Part of a small language model's weights: 323M tokens.
MLP neurons of a small language model. Each row is named by its layer, matrix (gate and up: input weights) and neuron, and shows model dimensions 0-255. Each number is 128 + 24 x the weight over its row's rms, rounded and kept within 0 to 255. Numbers have three digits each. A neuron's up and down rows have the sign that makes its largest values positive.
Before each neuron's rows, "fires on" lists the tokens most often at its 100 highest values on Wikipedia text that the model never trained on.

fires on: ":", " epis"
L4.gate147:153140155154125139100176109150113142152106156172132141130104129123135145157127064120172149147133111112131139120139100080135113153143118124113098122135103143141109086113113108126148169158143124118128072155127076130093082144127149135154163175087174132116089129110104111114115111172137117085105105145129155135140111131102128155113085125108133099134171150127148077121115118137131195130124116088148113118110126110152159130164128162096110121149143132154152123119154115129122136093131102143119111080128066152125100155126143134133134113090089134153103103103137128111177114135109146145128103125097083112124139180146171147126114109147181104101127146110150113083101134128127128131115164077157100114101131137138109150097137130122129118108107087129102159116115140127105054138106116
L4.up147:130173152080077134126107115097144139110154155133135130093139118144144072084146109121131105092129123108148099161102162123140129112140112112110110083135078068106131139137158148136169169130158159133119113107090132140149126067147093170142115143110157106140143119127108143143132146119103158158116129105112123099155121156190147120116108116084121125158111109157139094149134125136125181090109154143122121160147132124146084137152139141141110129129141133120083120136161148085184121147115141141144092117127156107099129143103135114118134106136124107134155136089107130152139100112087131118157131134117143133186099142074100126122108138077166098122105132120142143108128132132090124111112188127149150106093136115092110164131141138125127125161125125145151097136108072132164096069128153

fires on: " V", " gu", "V", " Gu", " v"
L4.gate70:120143118155118159123089140098120164093162122151144141106109114142135066095110119117130122137149165132087116117149128113161150170108147134119112145130110155076170120154147178193147139124097142137123081079144141152114118134188143127130127144146108144136163122118092176142115117110167124164121144129120142104146071136112112087112101171163114094155095114162161101140106112125126105082151111118095129143125131121141097118156090122132143117117100164155100079155149143144139158145166167119120105072119141100163105111166133106127131113127122091131110145150133114142136142097131121145117138169115108149115148136125126133153143125146099124168096152102140183137140174156143111111151126151125094106137112107118145123110138121071091135116140107126122172102102140141106122108122070
L4.up70:123121128129138155097126131157149133115126111136115150118135147147142077110159171114143122126133160124113111092159095090171144133112148106093145143158103189099163140131160129142142110111103113102102077114135088129098084122135151127133148129129105145101117105115149146116132126131144156140127129154116152105151105123092104113090128133165128089170120165147124129154091153167095150095127144135107110109096115183165151145126084145117137105107104164148113120163163110142114163161175118110135139122144178122132112086148109119168112089097137116129114160158133145144108147063118143133086175177098130128157166143113137140131123174115140113118124134124130137085145170123122118120136138128131123083150137142101142168109087144077093069150132125139153171149097122132107113117137085

fires on: " (", ".", "im", " sim", " where", " cor"
L9.gate590:081158138117117152106119154137128127103130160051113137133128152145146125163136119130157157080154143141158076099120127119114124112123122108119120094157176129122131171104129110158132157143098118125137166125126132127140115131121151147077131093101142097113123103149113111151088112161153104135135121091118149139126105134133139125114154148087053058130147123125150138113111123125118099116133116126099135123124154172163093076159100147155144167108151135131152126141141122129132118099151085090104132143103128087134109124093139135118127097136170111172120154173148124123104113087130137135116099137127141094133118160125146145124121100130114150103138119121183140110196134116138108158170154122103080172111159139137174111138150169133102143127155131128088136138171082093155159101129135
L9.up590:164126155176071122149114134081143128152118082113126096094107134134140125135170157146107127136109143144093113087132166093102110096125152156120070113106155098138124085124146104116117107142108134098095120145108107111155108160137119152119113117121136128143118125129159127132098104113138082160102132121149133134113108138127123126117133080140135116171096158113138130114137152118124135121126112128113151080134171160159116094116140119137150212127101158167161127129105106113165148151110141101141115095126121142066176167101148159126145144107162132118072129142152135155179143099128146119102122098179117106124127120103147117144114136189106155147120124105158134160124132140119147118149163130129145100154105089102172128080130165108134108160113176141142158117102106146155114152105115

fires on: "–", "20", " U", "-"
L5.gate187:112103126119117110063131136144119111101115153138144152121126117167136106116092151106137146079120126196119106118136166109091075119130163116112132092108144104121097145164119115133148129171179175139106115134109097134103120114124120131126126128102171091143104138112150133107146133143134106084166103122090157128159147156134158134111119100135144131160137131120097140090148127140080113134111072146112101121129084120164116128142121094159132119134140100131080133153101145113126160129128130087131093135134140126114117096115144127159142091108133131146083122119087140119163146135138104144067159153154138110106148157116082115204126118172164143151123155144166097116166098154096137101124106153132173180094077113131141152092126118131132107118108126130130133161141131094108142121099143
L5.up187:125108133121097096124122146112106085142153114130104112123141096157093147140088130167156155155141138132142139090138135132102124091135149133116110125100140155117133173137129121112087122142142113136082119160117113105106140111108128131124137140145135104126111109129148097162098153160154091161167118133131127140106110119065183169093091105172122141125151118139099173092119121133115107141123091125114143154163099150165125126117124109169130147133176105118088129140102175112136123079184119130126145147124102075114111127115128152114118146112107118145130074165092094120123167158109117130118130105167086158088124148093126107160149108160154137128122150080149173144125107136094163115144120137100101117139137111143135161117153162111129109085119144121098122183096142068166143152152106

fires on: "ig", "est", "id", "ol", "i"
L6.gate229:117101137143138120132113096154158161116151116102100127110093095132157135112162099158126115148138120144187161124154170156119175106121135094115120077121112121122103087144118130147128133123105099133103140067122148139159157102113121179112139126116130130132115123112121129095108144097141096142178183152196130126101125109099156095144108083119118145127113099149117097119132110128127121107145124151166114134077158135136108146132109125105147115139121085124113133159107154086140125130163145117155170148127112124132133098123164128113084125108097154107072142122096125100144155132117067113145120117151085136160097120120087118154082111104145119129124138141170125139168140108159209091143146108135134151126148115114112122182090144097118129132125129138144152177125147145127162114116089
L6.up229:089134111112124118146087120167106141100168108143113094097114114154129108092138155126122149147190156115140130143100113113138185133117126127158170095170133126122121149145144154097099135148104142170113132074104108122170172105106132172116107114140090114177068116118157167144147131151180109110175177133142125090129146134124153103166161110157123108107105112132169138167118112123146127116110164142119109097133124151094136119154121143111142105139164115120144122156145154077126109106167142135154157155194137159104162122120117148126105100129124102125103149090088119106141124159115151125155107140124123182152103147158131133115114119088129138117127157149107140151120125101124148129172126113151147154134149153168113164139141150128108126128180114180128165105120154116128126124141152

fires on: " K", "K", "″N"
L9.gate581:116120167115114099123105127149139119129095165122132156158117122128141088117125141111144141102150156127129164122118157111128149147127143157112141134093147152136129090105150110129158149123097160086113130082116106115144137099095155132088179079117119146169135111114133151137093146147142123101071110124139100117099149098119147095099135193163147163150152112118092079142105099118140108165097143095096149089131173125090138122093144131108125108098117176115145101154124115116156089104119096111119143163121118089096155131149113094087111141102147120096152131164171108173137140115127103145072137112132124142119133087157130137162165130119128125097120119102154133167159129122131105107128149096106148122144099144145100155128143126175124090112157113094151092173148177164139143127140106
L9.up581:117136151149149144141117092165129163146089148123174168177149139131118155084083141105095151106095129132124118108141180119149114153123121137134105127137134111128143132125126106069123142122144121124123092153107156142108124122132112139113144128104107127096101094119129116074120130106112129164098120079159154121158119145130148153114122141121144151107129145157123195070096096109133128143084148110147146145100149153123100169177113100107089146114127130135101146098120134112127139096122171139152145099115129146153058126116143078116120124147137111122166149120129125143116126096140117119161142113120096149123138123111127145141149125106090194136121133140160132086142114133127116117110140112106157143110090144127108115121173120121079110086051111149119113119081163067087127142147164

fires on: "id", " Gu"
L2.gate159:110099099092126181146094116116124135113122081143118131142132132119141130164133103142089150177143111119171149108148108108133160138123139179123135134147089128122141154097162114128154149144145137084114144071119131115124123129125143143173160158106135150110086093100151132148134126147114130121109131159124096081169146124137127137103144136140117090150116106072090077146088121128179100084143103105112126142090155136139164104163117152131144128119154118119179110127125111128144087142124138091149114078183166165144097124121165094124154119085152139138120143115132110095140143137124116133139125179109097161139122095137113137138166123103116164133103146149143167106151165124127102104145151080142155128126129119163137090102165094092120134096158140125126161154124110103078164132110125
L2.up159:123089105087125178158107134141133151112148108141134135148120111121155153133116119105131135149156122137135152108115087113131130111097130169127139124150122143149146142102174113133143158125107143106118155128128149141096139132128125125154117126105145126110119100114142129131127166165105148123150099159089117059158138130079091096129129149171124104133111131097116064167081135149177089087132103130138135142101139145142165108131129139135138112105169133134204136083145113120128089154112154146164148069144140150140115131097150119093133136100150134116108139109124125095126126138151152117152113189109090156140112117165091152113160135106147167121104137130132176091118174150138135128123173084141136117171115121174127117102124126115115117092215132154139158148114135114110113091119121

fires on: ".", ".\n\n", "\n\n", ")\n\n"
L4.gate9:146138115074146144099148100113138101159100157153132133127159129130096136109137146107138115116167149111119114114074135100118143120121121073096121116156085120114108129168151118162117212140158137102129124114152111093155124128090185172105121124102149185117102139095128126140148127144096148149126113141146124105127145146112124130046134122148132161159149119118141150135079097144095126161145148106106147105124138123115174117101128159125149099145165129156103099139138166115107146124160131144149116115108134140097126141101144124094125128109114176086094102123148117079121153136089123114133160130108123140144097161146124104143157138148137103134164136112168091137150168122107116138132101131146116148147181129112114074138124139093159128117065129169154114127110160132082154139115121
L4.up9:165121125149136148116138090103130110144088100150157133113155124118113124136121173086129116124145100111110133149108151131127167135102125117120148120150110130109123091151140128147104187149110099105118125113178122105135133120126178153111153129113103171140102146098112119134153122162144124149141108164128106111110130165108117106122120151201125179151161152134113145127102144147092119139138114106118160130120126075107146100112116160117129130130149122163070116120117149107102143109164143141080162121092125149116152109079166170102136124085153121163125136128138133103145136139110112101123126122103144137148093144158080146115183145129131060154154136106176104134117161095139109131168101107130096127133196132094115079106131122133130143139095133123141139098140188143069141113102133

fires on: " cons", "ar", " Cons", "o", " cor", "h"
L5.gate559:108120149148113094125134093144125140133176099115157092145120149143118147111138117139128170095158137103137144116095159148122149114101156139118120122073117153146109120176116150141136126109121117111113131111133176085127144137130132132111144172114138138149086097138111119125168071156103133126116143116122124116196119129170087108160131110132134081130130080122127155107116159146165127098095100107157155108086169117155123123112145147135153122111164173153112064138088098138130143118144150151111116135132156122130073098127134139125166148098099178155093130151137141103109118108152124140121091118154126108127158141142186149126097112133138127155128173103158160077159098148127109156102098102120080147142116129108158096147137148102117170134105099147142152162111086140156145137099142
L5.up559:127116113131136166122111174143114131115108160113124164136143108159127118133114149145158113094109124106091116140051132105129150082113144121100108081107119112140169146123107135091170112105130188158130161142101126134105158185157100149159130103109151116140134140109134082139140126102095150130104089077156122136147129072123166094143145136135120108150112130096159123139158063184158166131113151156181118136135116111146113132098122114146114087130136160140099124150131114101136119127170151165107120174117165105149104133163167107113121098122157124125081137089141152135121129125158100136142157128104149147138104152103122106125104113144141095146111138159123116116122149131129161170146081097166146133115128125123100109150139125155125086108136142077077124121124133088144117142140140

fires on: ".\n\n", "\n\n"
L8.gate107:149127118115151121100165153112149136139083124139107092109105135192136130100203149123173117048138163136143130157132125099132124135173124120115117159140106104141122110117152110125122152165162158121120129168074138106132111109124161117132164088156109137130156110151129103093142156177134148098155149118135117172109117125134149071120112134118105132107079142129177100132091080123100124100195187107116145118100121138145112129103156101110124129105116141144132129142120100153103114148103111121145124079168105081115106137152126136120145171103150128107109121127151109117155113148124086095115140143155161130139134122135132073150150131124155104162137132154133115140103117138159109135108111124135121157084143133157126159118095145129148114133136127168111156160124159175086138121127109
L8.up107:171143134091110165077123128175143119136144155135125102155145138088148120118092132136102115127138115124150156167115172153118119142114128101138127079115098117070131117118100120129105190165146139106086102138140158133139144135156128129133139099123135190127115137109146114194140107129172141172111131097168119141135144143154117115100158104155130092131120110168128138146100148174145127129154118096150123143111090132120162104135168105114117124162121156113127092111079170101087114171150095118102103143098191128101174117137179102113118101124126124131116133166111133152175108125155130129126175105111167097115163151083141138102117122136178131186119121135116108115131128125107115165147083130140124151136136155120127124107131110122122127150108157130094132104122156138149147148150102

fires on: " de", ".", "te"
L6.gate509:150155126140130117132113122160118151128116132100163083137151115173138174151145158112101158089113126081127123178128113137111170117125115114100139152114162163144098127148127142147136119102137139133083141111137152116108164128116124116135149087100120131106126154146163140168138176154101130159109103132121136157164115160150113115108094141118103079136116103117098114085133115177164147116145092122096179081124143090137117129196159102137119159131102169141106185124111140136131131158157167143177153133131122123168126164083113109132137153112149153075101140103133073139146152115147138112135135150134129128091121124152106176087154140142125097148129168142146132097103140145142116187087094094129111136111116135145118150100148127122135119122122130144101095130146093121081127122107098
L6.up509:163143109149129134137115107147128185090126151125124154119135137071147140113137124090131126195148096173157125170154097106131143130120116114063108146160162120111138126110148138129110115150137130147134119119148112105147147104140161151167098142131188113175119166114137126120114115167118139134143094116132105136179129137167126066126150165166105102147102126101124109094160118097128157127167129103086153116166103103119122093102136103090155125115130166134176155078110142120120193146101125129124128140151128124118135129131145107133132104143083130131122090115138102080117086108147168127140103140153137166112161149128110103114120127111100149111103133133116130107153120142120151107083135164100123136120157160160093142113112116112136103130127104074085117140097106154092132108090123

fires on: "O", "en", "estern", "um", "ai", "ang"
L5.gate120:122132145119124132180083144125145165157150135172187117183136167155111143133097123116125122151109112142136135113135114135161133069145139101132127119070135132100135137122179152085119088117152131136141133120084147137128125141108136127119133172120115098148124127072148141094166084142118121115137112124087123131072134119129123119121116122084134156134164137126152124165123086113138153094170138128141135149127109113089139134102087148116126101130076136135103122128109085094120138161140140121183116157146111160122143120154131086159111146154160123141107154122139129086149138167134158116124139113158116170139102102142150129122147088133100076131149091131115131110119162128122111131181139156161140140103158175138124101090115096155155099128174109092089107149106089128083119138157116
L5.up120:159125121127120163132137146138127121117123111124123112095149115089161095144132108087073102136135085156126163126131134127144111100127109132144133139125106141119150097130131099140093121100100160104161129136127134132055094153130126098168122095146150150140130093147187120141164171128129125154128132097103084110133132096092142132142150127149130120091134159153092104142070123122118129107119124123162115113140143125132143135120083127116114149153113131140133142152135141106098124168119141118136148101118158111124098165105154126140131142166133133104146172128110103124159116115101154180157130106149070097077127145109118150116133070091090154127135144122117119138098181186120165107101141123126110143118141097073136134097144141109184160170143067092127082143154172134156138111107131

fires on: "id", "g", "ind", "ings", "ed", "ide"
L6.gate165:152144144085131128113057158124123159149119125130115141128094088158119159142154146117091090147150123133141136154121171131109118181129116159100126118127155142148159100081128113112106144152104140119135121103183149121139137132131153149128079161116167165124125119110169115152097168117117082163152111135107125113126133121113133139089096098101157115104103162120077089146122120103164133109154114140122149101155124117105174146142149106141153128132120112141141131134122152126116109105072142118120148129109113133123143100141133127146159125153108140146091094143119092108143162143152137131108147136191148100154089143123111122135148120118110114102121123107134127153096114144131124171053183089139114102154110132135157074142094085097111109189121118084121158107081128123124148164122109
L6.up165:105129161119129133130089128136142118114136101089143073182120122108168147143156171124151130114156145132136123071121113102100091129079144161126129093133139131119177136127097162124132149113150092082124125121095148166126126153161150137145151135105144146141099118107130103125112137156140154138156167147124099133143064117117094113150153130137121126147126126142132114139094109143149105105155099131146154115134115180125105104102126112112187147165117090105137142115147156106170123115145147086090168099137139131153148147108145132129173138058094171114133060119129103118106115158114095131163164170124095119117108109148115147148098131099130143128157150119102127138136115158131085115114128127174114107183123121123170123157118152112141131106140118123154134157056102109150118125140116

fires on: " de", "ther"
L2.gate648:180106090189157106127147141099128154149107074144146115159152123150106149166124114156111146136129146135135114129159102145144125121108108175113144107119102104099111136145156140087123078119128097156093160154162155156086134120135114098137188177133123125097131124138138105130160115167181148131126150103123141138154146155135110121152112145114103149116109112138113108137141158162122089145098136111056122090115099092126174107133155138118102142073157152121120120121146128137123116151119148160111134133144145161150109123125105136137090133147119100112108157106148115187140093140104119135095127175134130142119161091119164137127123112103115143127113124151115158101125112088154158148150131143112092079113135131165095097146114085132110119122174098089131142087127122093131123167134078
L2.up648:138066168167123126125110137157078155124153104118167093120112125107077109149112207122107171163139151124202110144138115132136117114115139131124161105112145128137157152181115087097153114130164133168105159141141101148100153185111147134145099170103185125129131117143133125107130105142143178149152149100125125101163114160174119096147117132157108133109091108156105097152133129142122111185169137152136132170118134123112146123133138128106099143092141103146082163114126119135144119142121121110121147147148147148122106116120140112116111091147148125123148098099162135148148123138094125131109101142155124132137167099119174127080122148127126118139134150119128135102116156113138114105131134138119137202116102119134142121108083120073127118114165121125143125119125096109106166133080105

fires on: "c", "ult", " inc", "."
L5.gate598:123123099131137116131103152086126134076148124097142113101118089199126141138088134175148170104161121138094103157148111089168091110141150147086101103128101106143129106124161157108130163102134109122117152149135126128144122137092148156079105123136156090109133153104139123105156146146116152119072065104134148160085126150132122131127112150134118169104127117090137102138140123154165083120158148113162120119134125126093132135146147131109161136110124137134116105144134099093145122108109084095139097144095164165109132121096101171115122128145159130155099141126144141119148126113135096173119155141122176132172109094136093129085081152110142116107103151161143127130143155136127149124142144161153160105122116138108154119155143136161125138157154151104109105132119124078124104048154122
L5.up598:156132152124107132135112132142156145128100144130155147147113124182102119120123103122125148153109161166131093132091129105137137132097135147134120148126106129146098154099138132084117126151098144177140175126125166144104119138103132114090080107131097112121118171118108101189096129133115176129190094135116112137132112147147121160128135101179114162187142159128146131135124157148172140157134124105122134110151107142155109138102153146118188123126107131133151138151151156078129169165131129062103115163119163172135109096135082141101139122118106108149138117108130146117133117133105150158127120089159126155124134159127109157156165164089131141120122159145116167135109130141085149119138149173135165129122107096125087116148138173116100118144184149102170086096126150162118118102120131

fires on: "-", "ult"
L6.gate227:077111126098158088124091144126110156115158134166142121101130097158142154150120087115129163054130137122114114136120155096144091114113127162117127121143084119134117120166080152099110125117155089102131150135117120107106116115110147140144127102146116152095112131101136176133117105124125131130141134161141136103158128138150160116079135109161082128163130130129133116112135130096118077172139091117162107146169144125155157157084142119104108121110085123121126190168128150072094113114130159122139127140114129094087112166117123125131117135105165114145117111131129088118136101151136138132149096102103171116150162180172125107133074126115140104101149114078134071079112094162141124085142141127099122114108143086137154117168098146125155104128134146127140106134103134122152156122109138
L6.up227:114107108120130142115137167114127141134143132167135130146119157142142161116131102168127184139097097132125107130122112133136143111131147161155109098133130099127087128108127154103127105158156125103161162152074120139106150159139094111072149112178101133134119120141099139155117167168134158119173074152134145159132160125110086170089112132118116144135108144147108169117122172086121130103147076111103160093123180148103143146109083146125128113135121120119137115175115148089134111125106124126139137128145099091115138095150112138121119134133110106157118130137118111130115112147069179151101132073158124114139130119109127144130093160126150165107144187133130104145101097160161131095121175169138088125133091091113174115150120114119117106142103138169099110181164114114138161133121142

fires on: " part", "-", ",", "–", "40", "akes"
L2.gate547:147136143141159121140150095137093165109129142181130102116201141149165079142101084126112161121113157161129148115151091097160156109102157101119100099156130085073146143121101165124114128153188140143178152162127148107086146123130113152133080134151154154155096130110157138110124154154144138169136128098138144089144148116144123090079125120095105142188143125154171136149119160091101117120119138088130111128112124136128138137110159158087129125163136139109116116139150133148156122100088141145129157130151097141132125133173127135140153124138093102147130107092167155127151105143149123120144124135128119159146150094162097122141091117104165127153101119111094125101175131116118123110160167136109164117120121119129122140058117167123114136148145139103123126133152142155128090107152144
L2.up547:130171126123159137141149127118097160157138108120143171130092152149133136080108143168101094123113136087132120144112140088095102151117101157127148126104131094118107141118130143165133120134089139095123090099142154125105072121134102111099140121145117190098108150110152135150054102092111128100165121139143127121121120129142101097154137111111082131151158112162156154117134118149135165144123116139134152128165154081135127103113092155124148086127143104170174139189106137120120099128138103108136084138138114117102155119124081139153133117150157115059107126143148109166117108109123121137133128103126143138122149105135147087123128122127109166102154150124129092124155156119122122112080157146147116154127076124086132114145091135143100116147129120186112130139158177167072128150117124

fires on: ":", "earch", ".", " |", "|", ";"
L2.gate302:109114129101170142089126103075119123129137176123148091108111145111140088139167097131086131103145138115124075114113146140134124117104159124153126129099132169126085147166151130128110123152117114129149161102117113086163129123111154117120142137167102124117098130151147099174124108153099135098123128135178111117111132116117130068078121141122149114159129076138114112120108095135121165132103109098117126166102107145111096114108130117127148144133098111157105097126135144108072146070090129148112105157111122117151163143178165121115081119119103130089139132144119143088143136142130106107187120140104116076159136130131111126133197116117132091146154148135133082094152104105130150095130089091097151122110093140132099127118097159101170116143149122089136107127124154133166135158121118
L2.up302:122115099110121109136149092114126100177153146143138125133138074153144138124128133143115118113108155118141101145076148104128116128113142157066107121122106117134112132151133142129143191137127123124156092150112125145178136095147148134100111118099138102147157072104073118132110130113163147139091128134138105086164137152140126102136122177124132115118160082177153096173143134181123143139159111061103146152140111120105142119130138110117186116126112179098103124150131160100115153159099131133125078134129126086082094162109115103108136155117109128143136114122156098123079116139101114131105118120126146173147170106099146117150129129136129142179098109099143146129117154111102180093130107141163119126089135148103116140098157139156132140150125147160164166110122118176129135103133112

fires on: "-", "ent", "il", "her", "ult"
L6.gate240:087126104178128145095129094149098134155141171122141141113135135160118133124144115090082142131145134164144127137106110141148122130101105085170136145088089135113120173125135119143082088157162092136107156104106094097119139117101135135143121102155167132148095128128153146080064126127112165148101140146148108141123121124080126123096087138121169099134163110092150131110107166136139131140130110090153112105161137130125082110118160128118132118134112116066131130131068121134101134122131062175142143115140112117091106101150114153160110129110131130163130060144097118114116128115143125131122114152125174183147139149143117106106172158139119134104120164113104132106131143136142119132160164164104102108121161087142139125142103128170136115148079109142101128139153170114146113127106153
L6.up240:076121158135123154135121123100089129121120177153138112121108088162136086113117124124124110155066101097121118098196107102092141139112172143114115127140122116105108144110140132120122122157153117097179151135106165094106151158094118166123137157135133112084127128057122138145152106085142144163172133182156155179114147076157107112156120161097087129114125098143108177080103141104117128133103140162118129127127165119101141115109136138123115109121114103179171161094129144127112142087145123109149137140129105114104126082131116149152140156128119111125135135176129101138109118132107114144120113125166139116120111076137094151131111117159127173134180117089109144136145096126133090123101152086136141155129115102147146149119123129132155107092100096133140152142149108153133147129118134

fires on: "\n\n", ")\n\n", "I", "ity"
L9.gate230:156146111117120097087161137187128151133103114126122092135130128166126134163162142119109129106125110128144150126125131123116114130162130103147149096149121146091070118106163153099142105133153149117153106115121155139129134158160135141120125104125113108143121125149125082141113150142187137120106143120146129130099161114084152097141144137099152068140161172128170134099096118139093095119105131148143124144136144132112124122148142163083083142140173118134111125149120111144098095142162141090106107124157141178087104132176154163112133109146096144128106152093135177112120090099155137158167123147164131108119118191111137113138089168112160159132108116120149106141116140077164054130063097141147091097133127121133128106135126107132152131140125124139129153131126175110109100100108154
L9.up230:163182118134159156147105099142098091115141135167102138163178099135162139120168114111116107117118111137141134134084180157132141163117109149129096108146077129116107124093081116143188188139107128104166095143116111167127128095129121129158121125132108113165117149147118107131132102163132130114145113097123144153115139165095148067161130137113078125109150151116156145109105098122092126109131125134160166144164125141109132129114129112076090134105131128116096176127120123137072161143144115116112102122158144134106130136109165125116149145191125143126136191152132129096131108125161124146156100125148164120133108154135161111150146156160111132134106111122134123136149117106087115176095135078128112121123165156120114138149154109128157112129150107155136163111132126127199109128109119

fires on: ".\n\n", " |\n\n", "\n\n", ").\n\n"
L4.gate183:173128129152172150109120126149130124150142104170086127123128135107142151101155175133157116059116086105137119153120123126138145140166153102140121111162088110108104098116125155126114115134132127151051104134098199118151109164125184134090124129137138132142105099165128132157143163151158146133173105167128060150136143129100118145113108131124099140141144109094140158097106102128098127118140119143129116079136089123112145103093120157138102103118162118088144141106071124112102127139113126112078134136157129146094128121085090139146125108117141104129129135159139164133147128106143144119128089111127135155110114174150088124126151146124144104186128134133127144129096140113138073171129118138140085136128116114133122096126131071134155110099098089108133135135152172105102115119121119
L4.up183:168129130124148164098112122175142115151142085136133104115140126103119160119140181116143126075111116079138125115129112092139127096178150102105125116160078100116134075112171152081138132142141149118100105171106147122137115168109126110090120098117132140146101094127129134141141179145168162118181099167145122158109112129127129127088079126113119147135121129126122173082085090115079133130126140131109106097159101114135172114112145112155105107110165152120156103095126104105096162183129095129127113139171108130095154094101127116133118107124106134129144154141120148111124104125114131134112097117146129137147090192146118144149116137136132116171189126148125142150109124145181092142147111122131078140114132175117124132105125104096182113142098118126130113120118161113113127122113130

fires on: "\n\n", " |\n\n", ")\n\n", "."
L8.gate156:133115116142142131156157136137157147135150115112182098072111124128107113165166104128123127125136135121155158167123134143134083152146083112117149152121147150077136086122123098142144131109103107162156095127102129100096122118154158130129122137145131119138115139167129130103086122146078130103111125136070092142135130129148128149076111130135131105105129183109122155122085103121077107160146146141105155118086148150131168152150148086072139109152042119118092150126104141157120111153109102099131124126148151127159120139107115150112134081188121161146105122146149111143106137106120117146139100141149133144166136140113097139126149132119143096135190148145135168142130139133116087175085149129186147149122156126121158134146113109104113133153150158132103101086116105111132113116130168
L8.up156:134128152108127133125130078139103114107177134179139104085113124128137143128104149113132118160084153142127101184085128133179129124123108131100084102162094109109105096128084095121152173131149085136093116131120120139132087114165107163117163105120148124139111133124134126173139090104159104147125108143158057143139115165073138138161125145136092108104132107078140132124180116109147139147141097129122180183115107122106119109148138104156122142137139134126103120130144145141145138101138081076139122128115126136136148144185145157089067153156125120137115120144111163133126117145164135093156133152157115143132098131110132114121181173140148120143105148100114169119123148149133086134147103137142133108117160109110127142121126172154132148120147097127111121109134185128107131140095149

fires on: "h", " Party", "for", "q", "und", "app"
L4.gate206:087099143113141130125144114163110161134138094136105171105093085114157129131150116113125134116146091153139156141152125131140173142142138136170104084108164146102176119064127146125129099141129178114103076128149159099110163122110173138101104089114101096121080104109104142128159097086098122164152123103131123134129140111129136157078097140141158100106096154081113121131123121135125107089108144114126109152088132133101122139137153153084136148165116118119122112134129129106125111124106117141110140110155136118080077147135163129121143103131156130129130146135083145082103119110152122148121118180157158129138119116113149115152123118110145151150162117139150101137082124096074187120135121107107154112112159134107123120104058089153123118133109130082127097111125169130127097130143095
L4.up206:117110099093133116104147151140117098153116144145128187092112097123123099095120141173109143153111120147140106127117151109114104119139153124114120117113164180125143142153145165134122135115108123133169095122087159097173120168129143125090111132145067135119137142080095155105135126133176152144131146114148130146155145115115128121100135166079118126148130137150145173125112138119131128121143140135131162165132151120112136109116174156135091131099083133106119121152121120118140086162122122136084161102091130160140147128161118082075131118106137092105091180127125140169085104118161130146099134138144093087108141109141171123048138127102143162139128126094125138170093128122152137098142124104119165151132121093138168135137142068134135144142128087156129097098095132123172157115133129

fires on: "h", " Car", "ar", "am", " Br", " par"
L6.gate647:155164107123130136170151146119105136133154135136183119095110113140151122126163127100153120135119170127117136048102142116121151100138135112131149131125121113140149124096150113160115107121119163091100096119091095141140160151149129143115110137112130146112138103129115160123126112164104160109141151107134143108131132101142081153123129130131106085151105152111148092115162122143121110146109151062117105115142181108116068106085128119131175104133152150131128165158072137141102146112131092116089137128134148119147108125136158094129170159086133115167121170135143170157124152166082127133102119131114120144126105143148135133055127134106132107109144144172149146147113106153091153132109152118104108154117129097081133148133185090088137119106078103107122152123149157161094123099117117
L6.up647:131139114128107171147141156112143096062115127095116114180131107117155128060165140180146095130091106140124135137113112117164109131132121148057159117096129124125130120140125081084126161106136106121120125083142114140129154160156129093066134177137193138088162104096115128123133134123114094115133124112185127132131146103143139136157129117113123111118110142145136115139097142095172084137136148129153075105168146135131116150099129119124141095140156116094105100142138168085144115119125150091125147115123098137150145117152147125126091126131150143137118119075180126149114109102140123108103142119149099112089083124124115140147138147163130102101119170168116089173175169156132122147092119120119122144102144120112139122118123122124143109100141109109125091125127151099107113158116087

fires on: " |\n\n", "\n\n", ".\n\n", "y", "us"
L6.gate129:126133078128180118115130163118156128159084111132124094157162152178142105141134133156174135142122123077159112128151142128142138111173137116106110130153135090131171124110158118091193130155162154164118134089115129112148175151091119136111109085112145128152144139114121151104120142114137097117114135151083150188115156106079105124166137139104144130121128151118084171192134104136113138149120140140099124131145146125130110109130131090124126129135145143106130143119121127147099121125112146109140157134150104153112117124105145141119113176147060108169108123084143147145132136136103092100125143117103132128088123182137102099135152149121126090168135131159171147113125108141164073107101107154163110119115127119126134135157156120139148140121121142109105151093065087128077146121155131
L6.up129:118138083116133116080117110141160114141125140126069095129150118132112132122191098175137101116123120126133114158131147148142106136128119138113120100136082129079092090124150085151120171124131110126136107135102111136131116125121124124155159092163161156117143115141121140128104088100088081112131151149114113147092149141130080110121101136096159135181099140100153120144121097120145158121145105084111146142132126117099150120179149101080118122141098163109133094109148151167102142167104136149097134163129117119141167115120139130125115143091079151138149150103153121130137108070137120104128113136148149155087089165108089108152108135181134138157122121142120150140114082154154117168127108112110126182094118130098148116154131136143143158104114097138125100084067134097115152095122156